config.toml
n_layer = 10
d_model = 512
n_head = 16
n_kv_head = 16
head_dim = 32
d_mlp = 2048
vocab_size = 10985
activation = "squared_relu"
norm = "rmsnorm"
norm_place = "pre"
norm_eps = 1e-06
positions = "rope"
rope_base = 10000.0
rope_fraction = 1.0
qk_norm = true
attn_scale = 0.261
bias = "none"
tie_embeddings = false
parallel_block = false
extras = ["capped logits"]
init = "normal"
init_std_qkv = 0.0214
init_std_o = 0.0214
init_std_up = 0.0214
init_std_down = 0.0
optimizer = "adamw"
lr = 0.00102
lr_mult_qkv = 0.4
lr_mult_o = 0.97
beta1 = 0.9
beta2 = 0.95
lr_head = 0.00738
grad_clip = 1.0
warmup_steps = 284
schedule = "wsd"
decay_fraction = 1.0
decay_shape = "linear"
final_lr_fraction = 0.1
batch_tokens = [131072, 262144, 524288]
seq_len = 2048
doc_mask = true
train_tokens = 1838000000
steps = 6437
dataset = "wikipedia_en"
MLP neurons of a small language model. Each row is named by its layer, matrix (down: output weights) and neuron, and shows model dimensions 437-500. Each number is 50 + 10 x the weight over its row's rms, rounded and kept within 0 to 99.
A block is one neuron, or neurons of one layer that tend to fire together. Before each block is what it responds to, as a language model described it from the Wikipedia text at the highest values.

Description: Preposition "for"
L4.down26:48 25 64 54 58 58 36 47 41 32 56 56 49 40 46 39 47 22 40 42 48 68 56 49 64 54 45 61 59 62 54 55 45 52 21 44 51 65 43 53 41 53 40 35 50 59 45 42 69 67 47 56 55 51 60 54 38 49 53 65 53 60 61 66
L4.down70:62 50 46 59 57 40 50 30 51 57 40 62 50 49 44 80 43 55 60 39 41 46 70 42 44 41 41 38 35 59 58 27 29 41 58 55 63 53 40 64 49 63 41 66 49 33 64 49 38 52 55 60 72 49 41 35 63 41 46 44 52 48 45 51
L4.down116:45 52 51 64 49 51 48 57 31 42 42 43 65 44 52 52 38 53 65 47 40 50 59 51 54 59 34 56 58 54 50 59 53 36 51 48 50 56 43 57 69 40 56 45 48 57 56 52 35 41 44 55 55 45 40 63 50 66 42 34 45 48 50 38
L4.down162:36 40 56 43 58 43 32 41 44 37 58 44 47 55 44 55 37 64 56 52 52 70 42 55 39 66 36 47 53 33 55 44 49 50 69 52 25 39 76 51 45 45 56 56 41 49 48 50 43 49 48 47 50 54 52 65 73 52 56 58 44 62 67 67
L4.down495:61 50 56 41 57 47 50 57 42 56 58 38 77 47 50 36 44 42 46 60 39 58 49 67 58 21 49 60 63 66 46 58 43 46 42 62 51 29 35 42 29 34 50 52 40 56 40 47 65 51 51 41 44 46 51 66 52 56 42 53 54 47 53 58
L4.down795:51 36 49 46 69 44 38 54 60 48 56 26 37 31 42 60 42 50 51 35 45 59 66 44 47 80 41 48 48 49 41 42 51 56 54 45 50 52 46 27 38 56 40 35 45 46 53 77 60 55 38 59 70 44 60 59 41 41 50 57 51 50 51 56
L4.down835:37 47 38 50 51 64 50 47 54 55 50 53 51 45 38 50 41 46 56 61 48 45 43 42 59 43 65 48 57 44 56 48 43 44 48 57 65 36 43 50 49 55 49 60 46 51 56 50 43 43 45 47 35 44 52 46 45 68 32 43 54 45 37 32
L4.down1814:35 59 57 47 55 47 61 47 55 62 21 63 56 59 45 41 52 42 37 44 49 56 27 52 51 55 59 43 41 63 53 43 55 46 54 58 60 50 33 42 42 49 58 41 42 40 64 38 66 48 75 60 55 29 59 40 68 59 72 58 38 45 42 27

Description: Verb-governed prepositions
L4.down221:46 63 67 29 51 54 39 29 53 54 35 42 63 65 77 65 44 44 36 43 39 51 50 46 62 52 33 38 64 69 46 37 45 56 46 40 42 64 62 50 49 44 56 65 42 45 43 52 63 59 60 49 47 40 49 71 54 46 70 52 41 64 46 51
L4.down750:56 64 45 49 59 41 59 43 57 51 38 44 37 52 42 61 50 60 58 33 59 47 51 37 46 63 45 49 47 45 46 44 52 44 42 61 61 60 62 48 42 65 67 54 36 53 57 51 40 62 64 74 55 64 61 30 54 63 58 56 34 52 34 50
L4.down862:48 58 55 50 68 62 63 48 49 65 50 46 47 55 40 48 63 62 46 55 37 31 43 48 39 66 62 45 38 45 60 53 52 44 62 54 63 49 46 32 35 53 54 60 71 69 82 50 44 52 44 28 55 51 64 59 52 58 53 53 31 61 41 37
L4.down890:32 57 56 45 54 56 54 33 40 66 41 52 48 62 44 46 40 46 52 64 54 52 59 40 57 59 42 58 66 42 62 58 56 58 45 57 45 57 56 51 46 46 31 46 42 45 53 52 53 39 48 37 56 65 44 51 45 62 44 32 56 50 47 43
L4.down1274:48 50 67 34 65 50 67 53 52 50 50 63 50 55 58 52 40 55 62 61 61 41 42 41 56 58 50 64 44 60 69 41 51 48 59 44 44 65 53 43 45 59 56 38 65 61 49 46 47 64 49 40 65 59 63 54 38 49 36 52 48 55 44 36
L4.down1355:52 46 43 52 72 39 60 54 47 49 59 50 61 56 50 37 49 45 55 71 57 34 54 69 45 53 44 60 71 47 47 58 68 55 47 52 48 46 51 48 51 41 33 36 47 48 62 41 51 43 52 51 62 51 39 61 46 48 35 64 41 55 55 42
L4.down1432:49 58 41 38 64 42 45 58 51 45 42 46 74 28 44 60 41 49 47 59 32 29 60 59 49 52 47 45 47 73 45 50 42 36 42 42 54 59 72 54 60 37 48 47 57 62 46 54 49 51 53 56 62 39 34 49 59 49 58 54 61 64 52 40
L4.down1441:39 47 51 52 59 51 71 40 50 51 62 72 54 50 50 61 56 44 56 53 48 46 58 45 59 41 40 46 53 53 49 54 48 46 61 67 60 71 46 71 47 67 52 47 52 64 55 37 50 45 52 57 51 42 49 50 61 47 48 37 31 47 50 38

Description: Word-start fragments and prepositions
L6.down62:54 52 36 54 64 47 61 68 66 49 37 37 39 63 49 49 50 60 43 64 37 48 65 40 44 41 67 48 57 34 51 67 35 60 52 50 51 35 67 34 45 43 34 41 51 62 53 54 40 68 56 43 58 67 62 59 49 46 48 57 54 58 43 52
L6.down253:53 49 39 51 33 53 53 33 64 46 53 54 48 32 55 35 49 36 52 54 53 64 33 51 55 53 50 73 37 41 57 46 52 52 54 46 62 53 57 61 54 49 52 58 47 49 44 49 56 49 43 67 65 37 51 37 48 29 41 52 62 44 48 41
L6.down374:46 47 60 38 58 66 62 52 42 53 22 59 59 50 69 55 39 36 49 61 43 63 48 52 41 58 47 61 49 53 44 58 41 53 38 57 50 42 66 57 51 44 48 44 13 63 50 56 40 51 33 37 58 59 59 48 54 51 71 42 23 51 50 55
L6.down747:64 73 65 49 52 44 61 50 25 55 54 55 44 61 63 54 51 42 36 63 63 51 52 55 62 62 57 44 40 50 53 53 64 38 41 30 53 43 49 36 50 50 48 39 38 55 60 64 64 38 64 51 56 41 59 45 51 43 69 53 38 58 57 61
L6.down817:61 42 55 52 60 43 61 44 54 65 54 41 51 49 68 44 40 49 64 41 49 53 60 64 53 51 46 52 58 46 51 53 36 47 46 51 51 55 58 45 30 78 40 49 47 67 58 50 40 52 37 44 62 58 46 34 30 41 45 42 47 51 55 59
L6.down925:30 58 59 56 49 55 45 62 52 45 37 59 49 57 37 55 39 53 51 34 17 45 37 44 69 41 67 43 42 48 46 30 46 43 63 42 37 44 62 70 51 43 51 30 46 55 50 63 56 58 45 48 36 28 62 36 39 52 53 46 65 36 53 42
L6.down1225:52 34 64 68 57 39 48 34 56 46 47 68 44 54 64 47 64 39 57 49 45 45 46 54 49 46 60 46 51 50 55 54 59 56 48 46 61 39 69 46 50 58 50 47 32 52 53 47 51 63 51 46 49 42 33 37 54 46 70 55 34 55 53 55
L6.down1481:65 59 49 39 39 70 51 45 55 58 57 58 56 48 60 43 33 59 40 41 44 48 48 44 58 60 47 56 30 60 59 45 41 46 70 56 51 51 45 33 50 38 56 49 29 32 49 32 51 66 53 66 61 53 41 42 52 35 38 54 46 49 51 45

Description: Name and source connectors
L6.down169:56 36 60 74 51 49 65 35 59 27 41 55 42 63 40 17 45 46 35 33 57 56 38 35 45 53 33 44 27 44 58 63 46 48 49 45 44 75 56 48 55 41 65 56 50 41 36 31 52 48 36 48 60 48 71 41 56 53 47 50 43 60 62 41
L6.down365:54 49 56 38 56 53 45 46 47 59 58 63 42 56 61 58 37 48 42 59 41 35 60 56 49 50 38 51 46 53 51 55 56 55 38 38 49 63 70 55 39 47 41 51 38 75 50 49 51 73 50 41 66 57 55 67 43 39 48 51 44 45 48 53
L6.down697:46 64 40 56 44 52 55 42 74 69 17 53 44 48 51 30 43 54 52 39 35 56 55 54 49 31 65 45 46 44 55 53 70 34 48 48 54 45 45 57 60 36 64 69 65 38 50 43 43 45 49 56 48 50 47 43 64 37 50 43 70 29 56 30
L6.down816:49 54 39 37 55 53 44 50 52 47 34 52 51 58 51 39 43 48 32 39 43 44 68 58 41 39 63 55 51 42 48 50 44 32 28 52 53 50 55 48 60 49 45 46 59 40 57 51 34 57 59 36 44 41 40 48 44 66 50 36 53 47 59 39
L6.down952:67 51 61 38 52 41 50 34 65 65 26 38 29 37 73 62 50 65 33 45 44 44 31 48 48 50 60 55 60 63 44 63 50 56 51 48 60 46 60 48 47 55 51 57 57 72 44 34 49 59 42 55 57 35 57 53 34 47 53 39 37 55 62 40
L6.down1435:60 45 59 53 66 46 53 60 71 50 51 73 48 47 46 54 50 49 41 49 69 40 42 39 43 60 49 44 49 53 45 52 35 74 60 42 44 63 48 51 45 50 61 49 62 53 37 41 30 58 53 42 63 70 58 36 61 50 55 58 50 62 53 39
L6.down1710:25 49 56 51 69 61 75 43 51 46 55 46 62 60 44 87 42 45 53 48 52 43 48 47 72 69 49 42 37 66 52 27 55 39 51 51 51 64 56 45 36 50 57 54 43 49 37 47 62 53 74 54 48 67 64 49 59 50 50 62 63 52 58 55
L6.down1849:54 75 50 44 64 26 38 48 56 46 32 43 43 63 15 42 64 46 57 65 41 50 37 40 56 59 58 58 57 43 39 49 38 56 54 35 32 57 60 47 46 40 45 50 58 46 44 57 37 41 35 52 56 50 52 39 40 50 48 47 56 40 45 47

Description: Place-name lead-in tokens
L6.down306:63 50 53 49 42 33 51 55 47 55 56 37 49 68 29 52 42 58 74 63 57 49 37 54 61 44 58 57 61 33 38 33 57 50 46 63 54 61 51 32 73 48 58 53 32 51 50 36 65 60 40 49 64 49 42 55 29 40 56 46 62 46 31 50
L6.down409:34 52 39 55 43 66 42 47 52 54 38 54 58 45 58 69 51 30 52 68 42 65 30 28 25 50 52 49 58 37 46 48 73 38 55 45 52 51 46 45 54 31 47 46 53 61 49 50 59 37 52 60 51 46 50 51 48 68 70 60 39 37 49 41
L6.down794:49 48 41 54 53 33 66 38 63 57 41 44 44 39 44 49 28 51 49 50 36 59 35 49 57 46 56 77 35 72 43 41 49 65 35 45 56 52 58 51 56 63 49 54 34 53 64 40 57 48 62 47 32 42 49 51 63 58 40 44 48 45 55 56
L6.down941:39 45 37 44 59 72 65 41 52 50 52 32 48 55 65 40 42 32 58 53 38 61 56 55 63 30 57 46 41 30 32 70 56 63 59 53 38 40 26 55 40 57 45 54 43 45 57 42 51 66 58 44 53 32 61 46 60 43 65 35 53 39 46 64
L6.down956:53 65 58 42 46 54 44 57 37 48 47 56 69 64 56 57 49 71 65 43 68 41 34 43 50 56 73 56 46 28 37 47 41 43 58 47 64 46 36 49 53 35 67 43 60 43 38 40 44 60 59 58 44 39 54 59 26 36 64 41 62 32 45 21
L6.down988:45 59 57 53 51 35 50 39 55 63 58 55 46 41 52 64 60 43 33 59 56 61 59 41 32 50 51 24 63 51 48 54 55 54 39 44 68 53 47 35 49 49 61 51 47 51 56 45 58 57 49 50 53 45 53 54 48 52 65 56 46 54 77 37
L6.down1119:45 41 65 47 45 55 54 50 51 51 56 45 53 42 58 68 63 60 51 32 61 69 37 36 42 45 46 47 37 59 36 42 66 40 57 37 66 37 59 37 72 53 56 57 45 50 62 54 46 59 64 41 54 37 36 61 49 44 61 45 66 50 38 34
L6.down1822:50 45 49 41 55 43 61 56 56 64 71 50 37 41 45 62 52 62 52 32 37 57 60 34 55 40 33 41 45 46 55 50 56 57 45 36 52 63 59 37 58 66 50 59 60 70 47 45 63 62 52 49 74 64 54 43 46 54 57 57 52 50 50 49

Description: Mid-word name fragments
L4.down128:54 62 55 72 45 56 56 59 67 50 50 47 40 79 56 53 36 46 58 59 39 59 40 39 52 47 51 41 60 55 60 56 48 48 19 44 77 38 46 44 34 53 44 53 45 58 59 59 44 46 51 57 46 53 43 58 54 51 63 45 55 69 43 44
L4.down248:51 67 53 57 43 46 53 52 39 51 52 49 48 49 69 39 49 42 50 45 34 46 70 47 44 36 55 65 53 39 61 42 52 51 46 51 61 52 45 56 37 57 60 38 65 40 52 45 37 38 54 60 31 58 56 44 55 65 48 56 56 51 57 55
L4.down445:51 66 47 40 56 39 59 51 63 69 49 31 35 36 47 66 58 52 51 46 60 53 41 44 46 64 59 47 57 52 30 33 20 51 62 65 45 43 50 56 54 56 54 47 36 51 42 54 72 45 51 47 62 51 60 39 37 53 35 45 55 47 57 57
L4.down881:36 50 55 35 53 68 51 62 59 55 56 38 43 54 48 64 56 43 54 63 70 38 37 46 52 60 64 60 55 61 47 53 45 36 50 48 44 55 50 53 57 31 63 54 65 42 59 69 46 52 61 44 53 52 46 48 51 34 59 45 50 38 52 53
L4.down885:37 44 50 55 45 54 47 45 56 51 40 42 45 44 52 55 50 42 58 55 46 55 45 46 39 45 49 48 35 40 56 41 48 43 50 56 44 36 50 50 50 24 67 38 47 47 60 56 39 41 34 33 53 55 44 37 53 37 49 56 56 42 56 44
L4.down928:53 49 51 61 44 56 56 47 47 54 56 63 41 46 48 51 31 36 45 54 52 40 28 62 72 48 40 47 52 30 39 50 45 71 32 59 46 41 52 39 55 64 38 52 30 61 36 46 57 65 59 38 59 46 72 50 62 54 38 48 29 54 44 41
L4.down956:47 41 49 53 74 68 54 60 52 53 56 50 50 53 56 60 45 35 53 66 49 74 44 61 44 54 68 42 63 45 44 74 35 55 44 36 61 82 54 55 41 60 58 49 54 61 25 39 56 50 69 46 58 50 56 41 42 42 37 49 53 52 52 47
L4.down1348:82 58 53 50 53 39 36 34 45 53 63 66 59 46 49 38 58 42 42 51 53 61 50 53 47 47 41 66 42 42 54 35 56 53 58 29 42 31 54 43 45 50 49 56 50 53 47 55 66 42 52 47 50 51 62 33 67 60 51 40 47 55 66 39

Description: Word-continuation fragment
L6.down75:64 31 57 44 39 44 50 43 48 49 42 48 62 44 58 38 40 53 43 37 59 75 56 64 30 31 62 51 66 56 58 46 72 63 48 38 63 51 40 35 68 46 64 60 57 51 78 39 55 44 54 47 65 73 45 49 50 55 55 58 47 48 59 71
L6.down439:37 53 55 48 62 43 46 56 69 35 51 46 61 48 37 52 61 43 31 66 62 53 48 64 54 45 54 56 43 57 33 42 47 70 39 54 55 44 49 68 67 70 49 48 36 45 75 46 67 48 55 55 46 57 52 58 53 63 50 48 40 55 30 63
L6.down898:43 38 71 45 57 59 63 56 47 52 49 45 44 58 35 46 49 39 37 52 47 21 38 41 56 55 26 55 61 55 36 52 56 51 40 53 62 60 48 60 22 17 48 61 40 68 44 37 44 47 55 53 61 46 57 56 64 58 59 40 52 47 45 48
L6.down1287:47 57 42 45 40 35 54 45 62 59 49 27 60 49 57 59 51 57 58 49 45 55 46 62 29 57 43 52 34 46 53 46 44 63 51 27 53 51 45 46 56 61 58 60 45 45 32 50 47 55 42 35 59 56 52 47 53 44 50 69 42 53 55 58
L6.down1546:55 57 37 50 73 48 66 44 51 36 51 55 79 53 66 48 31 43 61 52 64 56 55 47 51 50 32 47 41 57 50 69 39 72 46 45 63 59 51 36 36 56 56 41 56 44 55 60 60 59 72 61 49 44 56 52 45 48 49 54 59 61 50 44
L6.down1666:34 60 54 44 32 36 50 44 45 26 56 52 51 47 43 58 51 64 43 51 48 52 38 53 64 36 36 60 52 53 49 69 52 55 33 57 54 51 59 61 52 45 51 60 59 53 42 53 38 37 45 50 38 62 69 44 56 60 56 49 71 37 48 68
L6.down1786:49 37 41 54 59 46 49 33 38 61 43 59 50 61 77 58 24 40 51 51 51 37 42 63 48 40 58 55 50 57 32 47 30 55 46 45 54 49 27 47 65 58 47 57 41 60 57 48 63 32 53 51 59 46 38 49 57 33 52 39 39 56 51 57
L6.down1916:37 47 53 46 57 47 35 52 43 43 55 51 64 52 54 31 49 60 45 52 46 37 48 36 70 53 51 50 50 40 75 43 57 46 56 59 47 54 39 52 53 57 75 45 49 56 45 55 47 44 51 45 48 47 51 40 68 30 54 54 58 74 52 43

Description: Word-initial col, name openers
L2.down887:43 65 43 46 62 42 64 36 70 46 68 52 42 50 56 60 52 51 59 56 48 40 61 51 51 52 39 49 57 51 49 51 54 61 48 57 49 47 49 41 61 43 58 56 55 55 37 42 38 48 33 74 51 73 49 45 50 38 38 65 56 66 51 57

Description: Segment-opening function tokens
L2.down480:48 57 38 36 39 34 50 50 60 20 41 66 35 58 61 65 55 43 57 49 47 52 49 55 52 61 47 44 41 42 60 41 44 19 52 46 42 48 46 52 62 53 49 55 43 54 36 49 49 61 72 58 51 63 47 60 42 40 51 40 36 76 41 60

Description: Word stems awaiting suffixes
L2.down1696:48 55 52 57 49 41 40 42 64 49 55 27 44 43 40 34 18 54 58 64 51 35 51 51 53 38 51 48 41 70 60 41 44 57 33 70 42 47 41 46 45 74 49 51 54 55 50 42 40 35 52 56 45 52 54 44 56 55 59 68 44 56 51 63

Description: Place-name comma separator
L4.down486:57 53 53 50 62 52 48 53 54 39 55 49 72 54 55 36 41 47 58 43 47 34 48 50 44 58 59 52 44 58 45 62 62 58 57 60 55 58 60 42 47 38 46 55 56 44 56 45 52 39 52 50 50 46 44 53 33 50 51 51 48 50 50 52
L4.down702:50 54 56 51 47 41 47 48 22 61 57 65 53 51 50 48 32 69 40 58 50 49 40 67 46 57 27 37 46 38 54 67 53 48 45 64 55 71 45 55 64 47 52 46 39 52 26 54 55 46 32 52 42 44 47 33 55 45 51 50 60 39 38 23
L4.down967:46 37 41 51 51 44 57 42 43 49 56 51 56 41 48 67 40 57 76 39 53 46 47 69 58 67 50 53 46 33 44 61 56 44 50 53 47 50 42 44 56 50 59 51 45 43 60 52 50 53 66 55 58 29 61 42 43 33 60 56 79 55 44 47
L4.down1157:38 46 47 40 30 63 47 44 43 42 40 60 59 70 51 38 38 44 60 26 64 45 56 57 69 41 47 53 38 50 35 41 48 48 38 58 44 55 39 62 23 48 64 53 48 57 28 57 47 37 62 41 55 31 50 58 47 51 42 57 35 46 48 43
L4.down1175:58 43 43 70 41 61 74 44 42 34 66 40 59 40 57 41 64 54 46 49 42 36 47 41 61 52 46 39 66 23 60 51 55 56 47 48 46 54 45 49 40 79 61 54 62 46 49 54 29 36 51 53 34 39 49 49 42 46 57 38 42 46 42 51
L4.down1479:38 55 32 61 36 45 41 55 48 50 49 30 46 32 39 40 42 62 34 78 57 50 66 46 43 63 57 66 58 67 33 68 63 50 52 59 55 50 53 55 47 59 46 57 48 43 67 15 62 46 47 48 42 64 58 38 46 30 47 58 46 45 67 53
L4.down1784:48 41 36 52 39 45 45 34 35 60 60 53 39 51 43 63 46 54 35 59 42 54 52 37 30 50 37 53 58 45 43 31 56 50 36 38 51 44 51 44 62 50 38 28 34 66 45 51 62 52 49 44 72 57 68 34 53 53 45 62 55 49 43 49
L4.down1818:34 36 53 42 52 40 40 56 41 52 55 48 52 49 36 53 61 46 39 65 65 48 33 40 31 40 42 33 49 56 44 40 49 50 41 38 47 62 63 66 45 75 34 54 65 55 57 64 24 52 54 66 50 66 61 45 55 46 46 44 67 40 52 27

Description: Historical-context prepositions
L2.down1731:57 55 50 31 41 50 40 48 42 63 53 52 49 29 45 54 37 64 50 56 57 66 48 63 39 57 50 32 50 51 50 51 48 49 45 66 64 46 51 31 63 63 43 43 40 40 50 54 41 62 54 50 61 40 47 48 31 55 45 62 39 46 36 64

Description: Clause-ending temporal prepositions
L6.down235:38 49 48 48 55 44 40 44 60 30 46 67 37 74 43 51 48 50 46 50 41 59 35 48 85 55 67 47 65 36 62 56 53 40 57 44 54 50 56 48 52 30 59 62 67 30 47 45 58 34 35 45 57 64 40 51 43 42 51 45 54 44 50 39
L6.down343:45 49 55 38 64 40 42 62 40 29 39 60 48 64 66 27 52 44 52 42 61 41 63 59 62 41 54 42 40 59 44 36 59 36 55 41 37 56 52 45 30 44 52 51 64 34 48 49 62 54 41 46 44 65 46 52 54 50 47 56 59 46 48 23
L6.down634:50 47 42 50 42 50 60 62 41 47 40 29 32 51 52 52 32 52 44 43 60 53 37 48 33 63 52 39 55 33 36 54 61 57 53 45 43 57 52 48 39 58 56 65 36 51 59 50 60 36 50 62 49 52 56 55 50 44 43 58 55 49 66 39
L6.down847:51 44 52 47 35 34 44 48 63 60 52 65 45 54 56 34 43 52 63 31 44 54 39 35 72 53 43 58 58 58 42 50 29 41 49 57 48 36 53 51 38 59 65 71 63 49 59 45 44 57 61 49 52 53 57 63 46 49 39 47 58 57 64 52
L6.down1250:54 38 41 45 64 53 51 36 44 57 55 39 42 43 47 43 51 55 44 40 50 56 66 54 36 46 40 58 52 46 30 55 32 51 41 37 34 52 52 19 51 38 65 42 51 51 38 45 72 63 58 53 43 51 36 52 72 50 35 38 45 60 44 36
L6.down1659:49 53 50 44 66 55 62 49 53 54 52 40 33 53 45 40 42 33 41 67 64 46 41 35 44 46 54 50 36 46 70 47 52 35 42 43 48 56 53 39 56 41 41 51 49 44 50 48 39 33 49 40 36 27 58 40 75 42 41 45 57 52 38 49
L6.down1773:53 57 46 42 54 61 56 46 65 41 63 34 39 66 43 29 43 46 47 38 40 55 40 52 44 48 39 42 59 49 54 56 49 49 60 51 43 53 64 53 66 54 37 51 46 45 69 67 59 58 54 43 58 45 49 27 64 63 42 65 59 49 59 49
L6.down1986:60 55 49 65 57 59 70 41 72 65 64 59 58 34 36 38 50 62 57 56 53 54 49 47 44 54 36 41 58 46 68 40 43 47 51 46 48 54 65 54 50 66 47 38 59 68 56 60 50 52 55 53 41 47 49 50 47 38 52 37 65 53 41 48

Description: Spatial prepositions, mostly "on"
L4.down52:66 52 47 39 52 33 44 49 73 48 56 44 25 51 59 57 51 50 48 56 55 52 53 46 34 45 31 28 72 58 59 44 40 50 45 50 68 40 42 48 47 49 65 50 36 54 45 70 66 58 47 52 37 60 41 41 63 35 65 47 43 53 60 54
L4.down339:28 42 48 41 61 56 33 47 52 59 63 41 43 38 59 53 51 41 53 78 39 47 48 49 68 55 60 74 58 46 39 54 59 47 41 57 53 58 40 52 49 38 35 60 56 58 54 57 54 56 66 39 53 46 42 60 35 44 63 62 55 43 47 66
L4.down708:63 55 37 30 48 37 52 33 61 46 61 45 44 34 45 51 61 53 31 47 47 43 52 53 39 41 47 41 53 40 54 56 62 48 70 47 61 40 61 36 45 50 52 54 51 39 49 40 42 53 42 61 61 55 47 49 50 43 46 45 74 61 45 39
L4.down876:58 49 64 62 34 56 50 41 53 64 53 51 40 61 58 42 59 63 39 49 59 50 39 42 49 37 64 37 63 57 63 54 52 69 59 53 34 59 44 63 47 47 40 55 33 55 58 54 55 36 48 36 51 58 49 63 56 57 46 52 47 50 53 55
L4.down1049:45 52 56 44 49 40 60 55 50 37 67 60 60 56 54 70 48 44 56 52 33 46 46 60 69 46 36 56 33 31 48 49 54 53 45 56 47 52 51 36 48 44 51 51 58 61 64 52 48 68 59 49 46 44 68 52 48 57 60 47 52 82 50 51
L4.down1098:53 44 50 55 47 51 61 38 47 59 57 39 46 49 47 40 42 62 44 27 57 46 61 41 47 54 45 33 60 49 57 64 41 54 28 37 44 64 43 56 31 69 38 60 74 56 64 55 48 70 54 63 70 49 47 55 52 41 46 19 56 44 59 47
L4.down1561:49 54 62 39 49 44 57 49 57 61 44 54 47 49 69 54 58 46 62 37 48 68 43 51 44 41 42 45 44 44 43 54 31 64 77 48 38 63 68 55 63 58 41 49 47 55 31 36 53 45 39 62 67 54 50 46 64 52 37 43 44 51 50 47
L4.down1871:61 51 58 57 50 47 48 45 43 45 57 60 47 47 46 51 48 48 45 44 57 37 41 47 46 53 59 51 62 68 64 52 36 66 68 38 53 45 60 65 48 57 36 54 42 48 63 55 40 48 43 58 46 51 44 58 59 61 50 33 65 54 47 34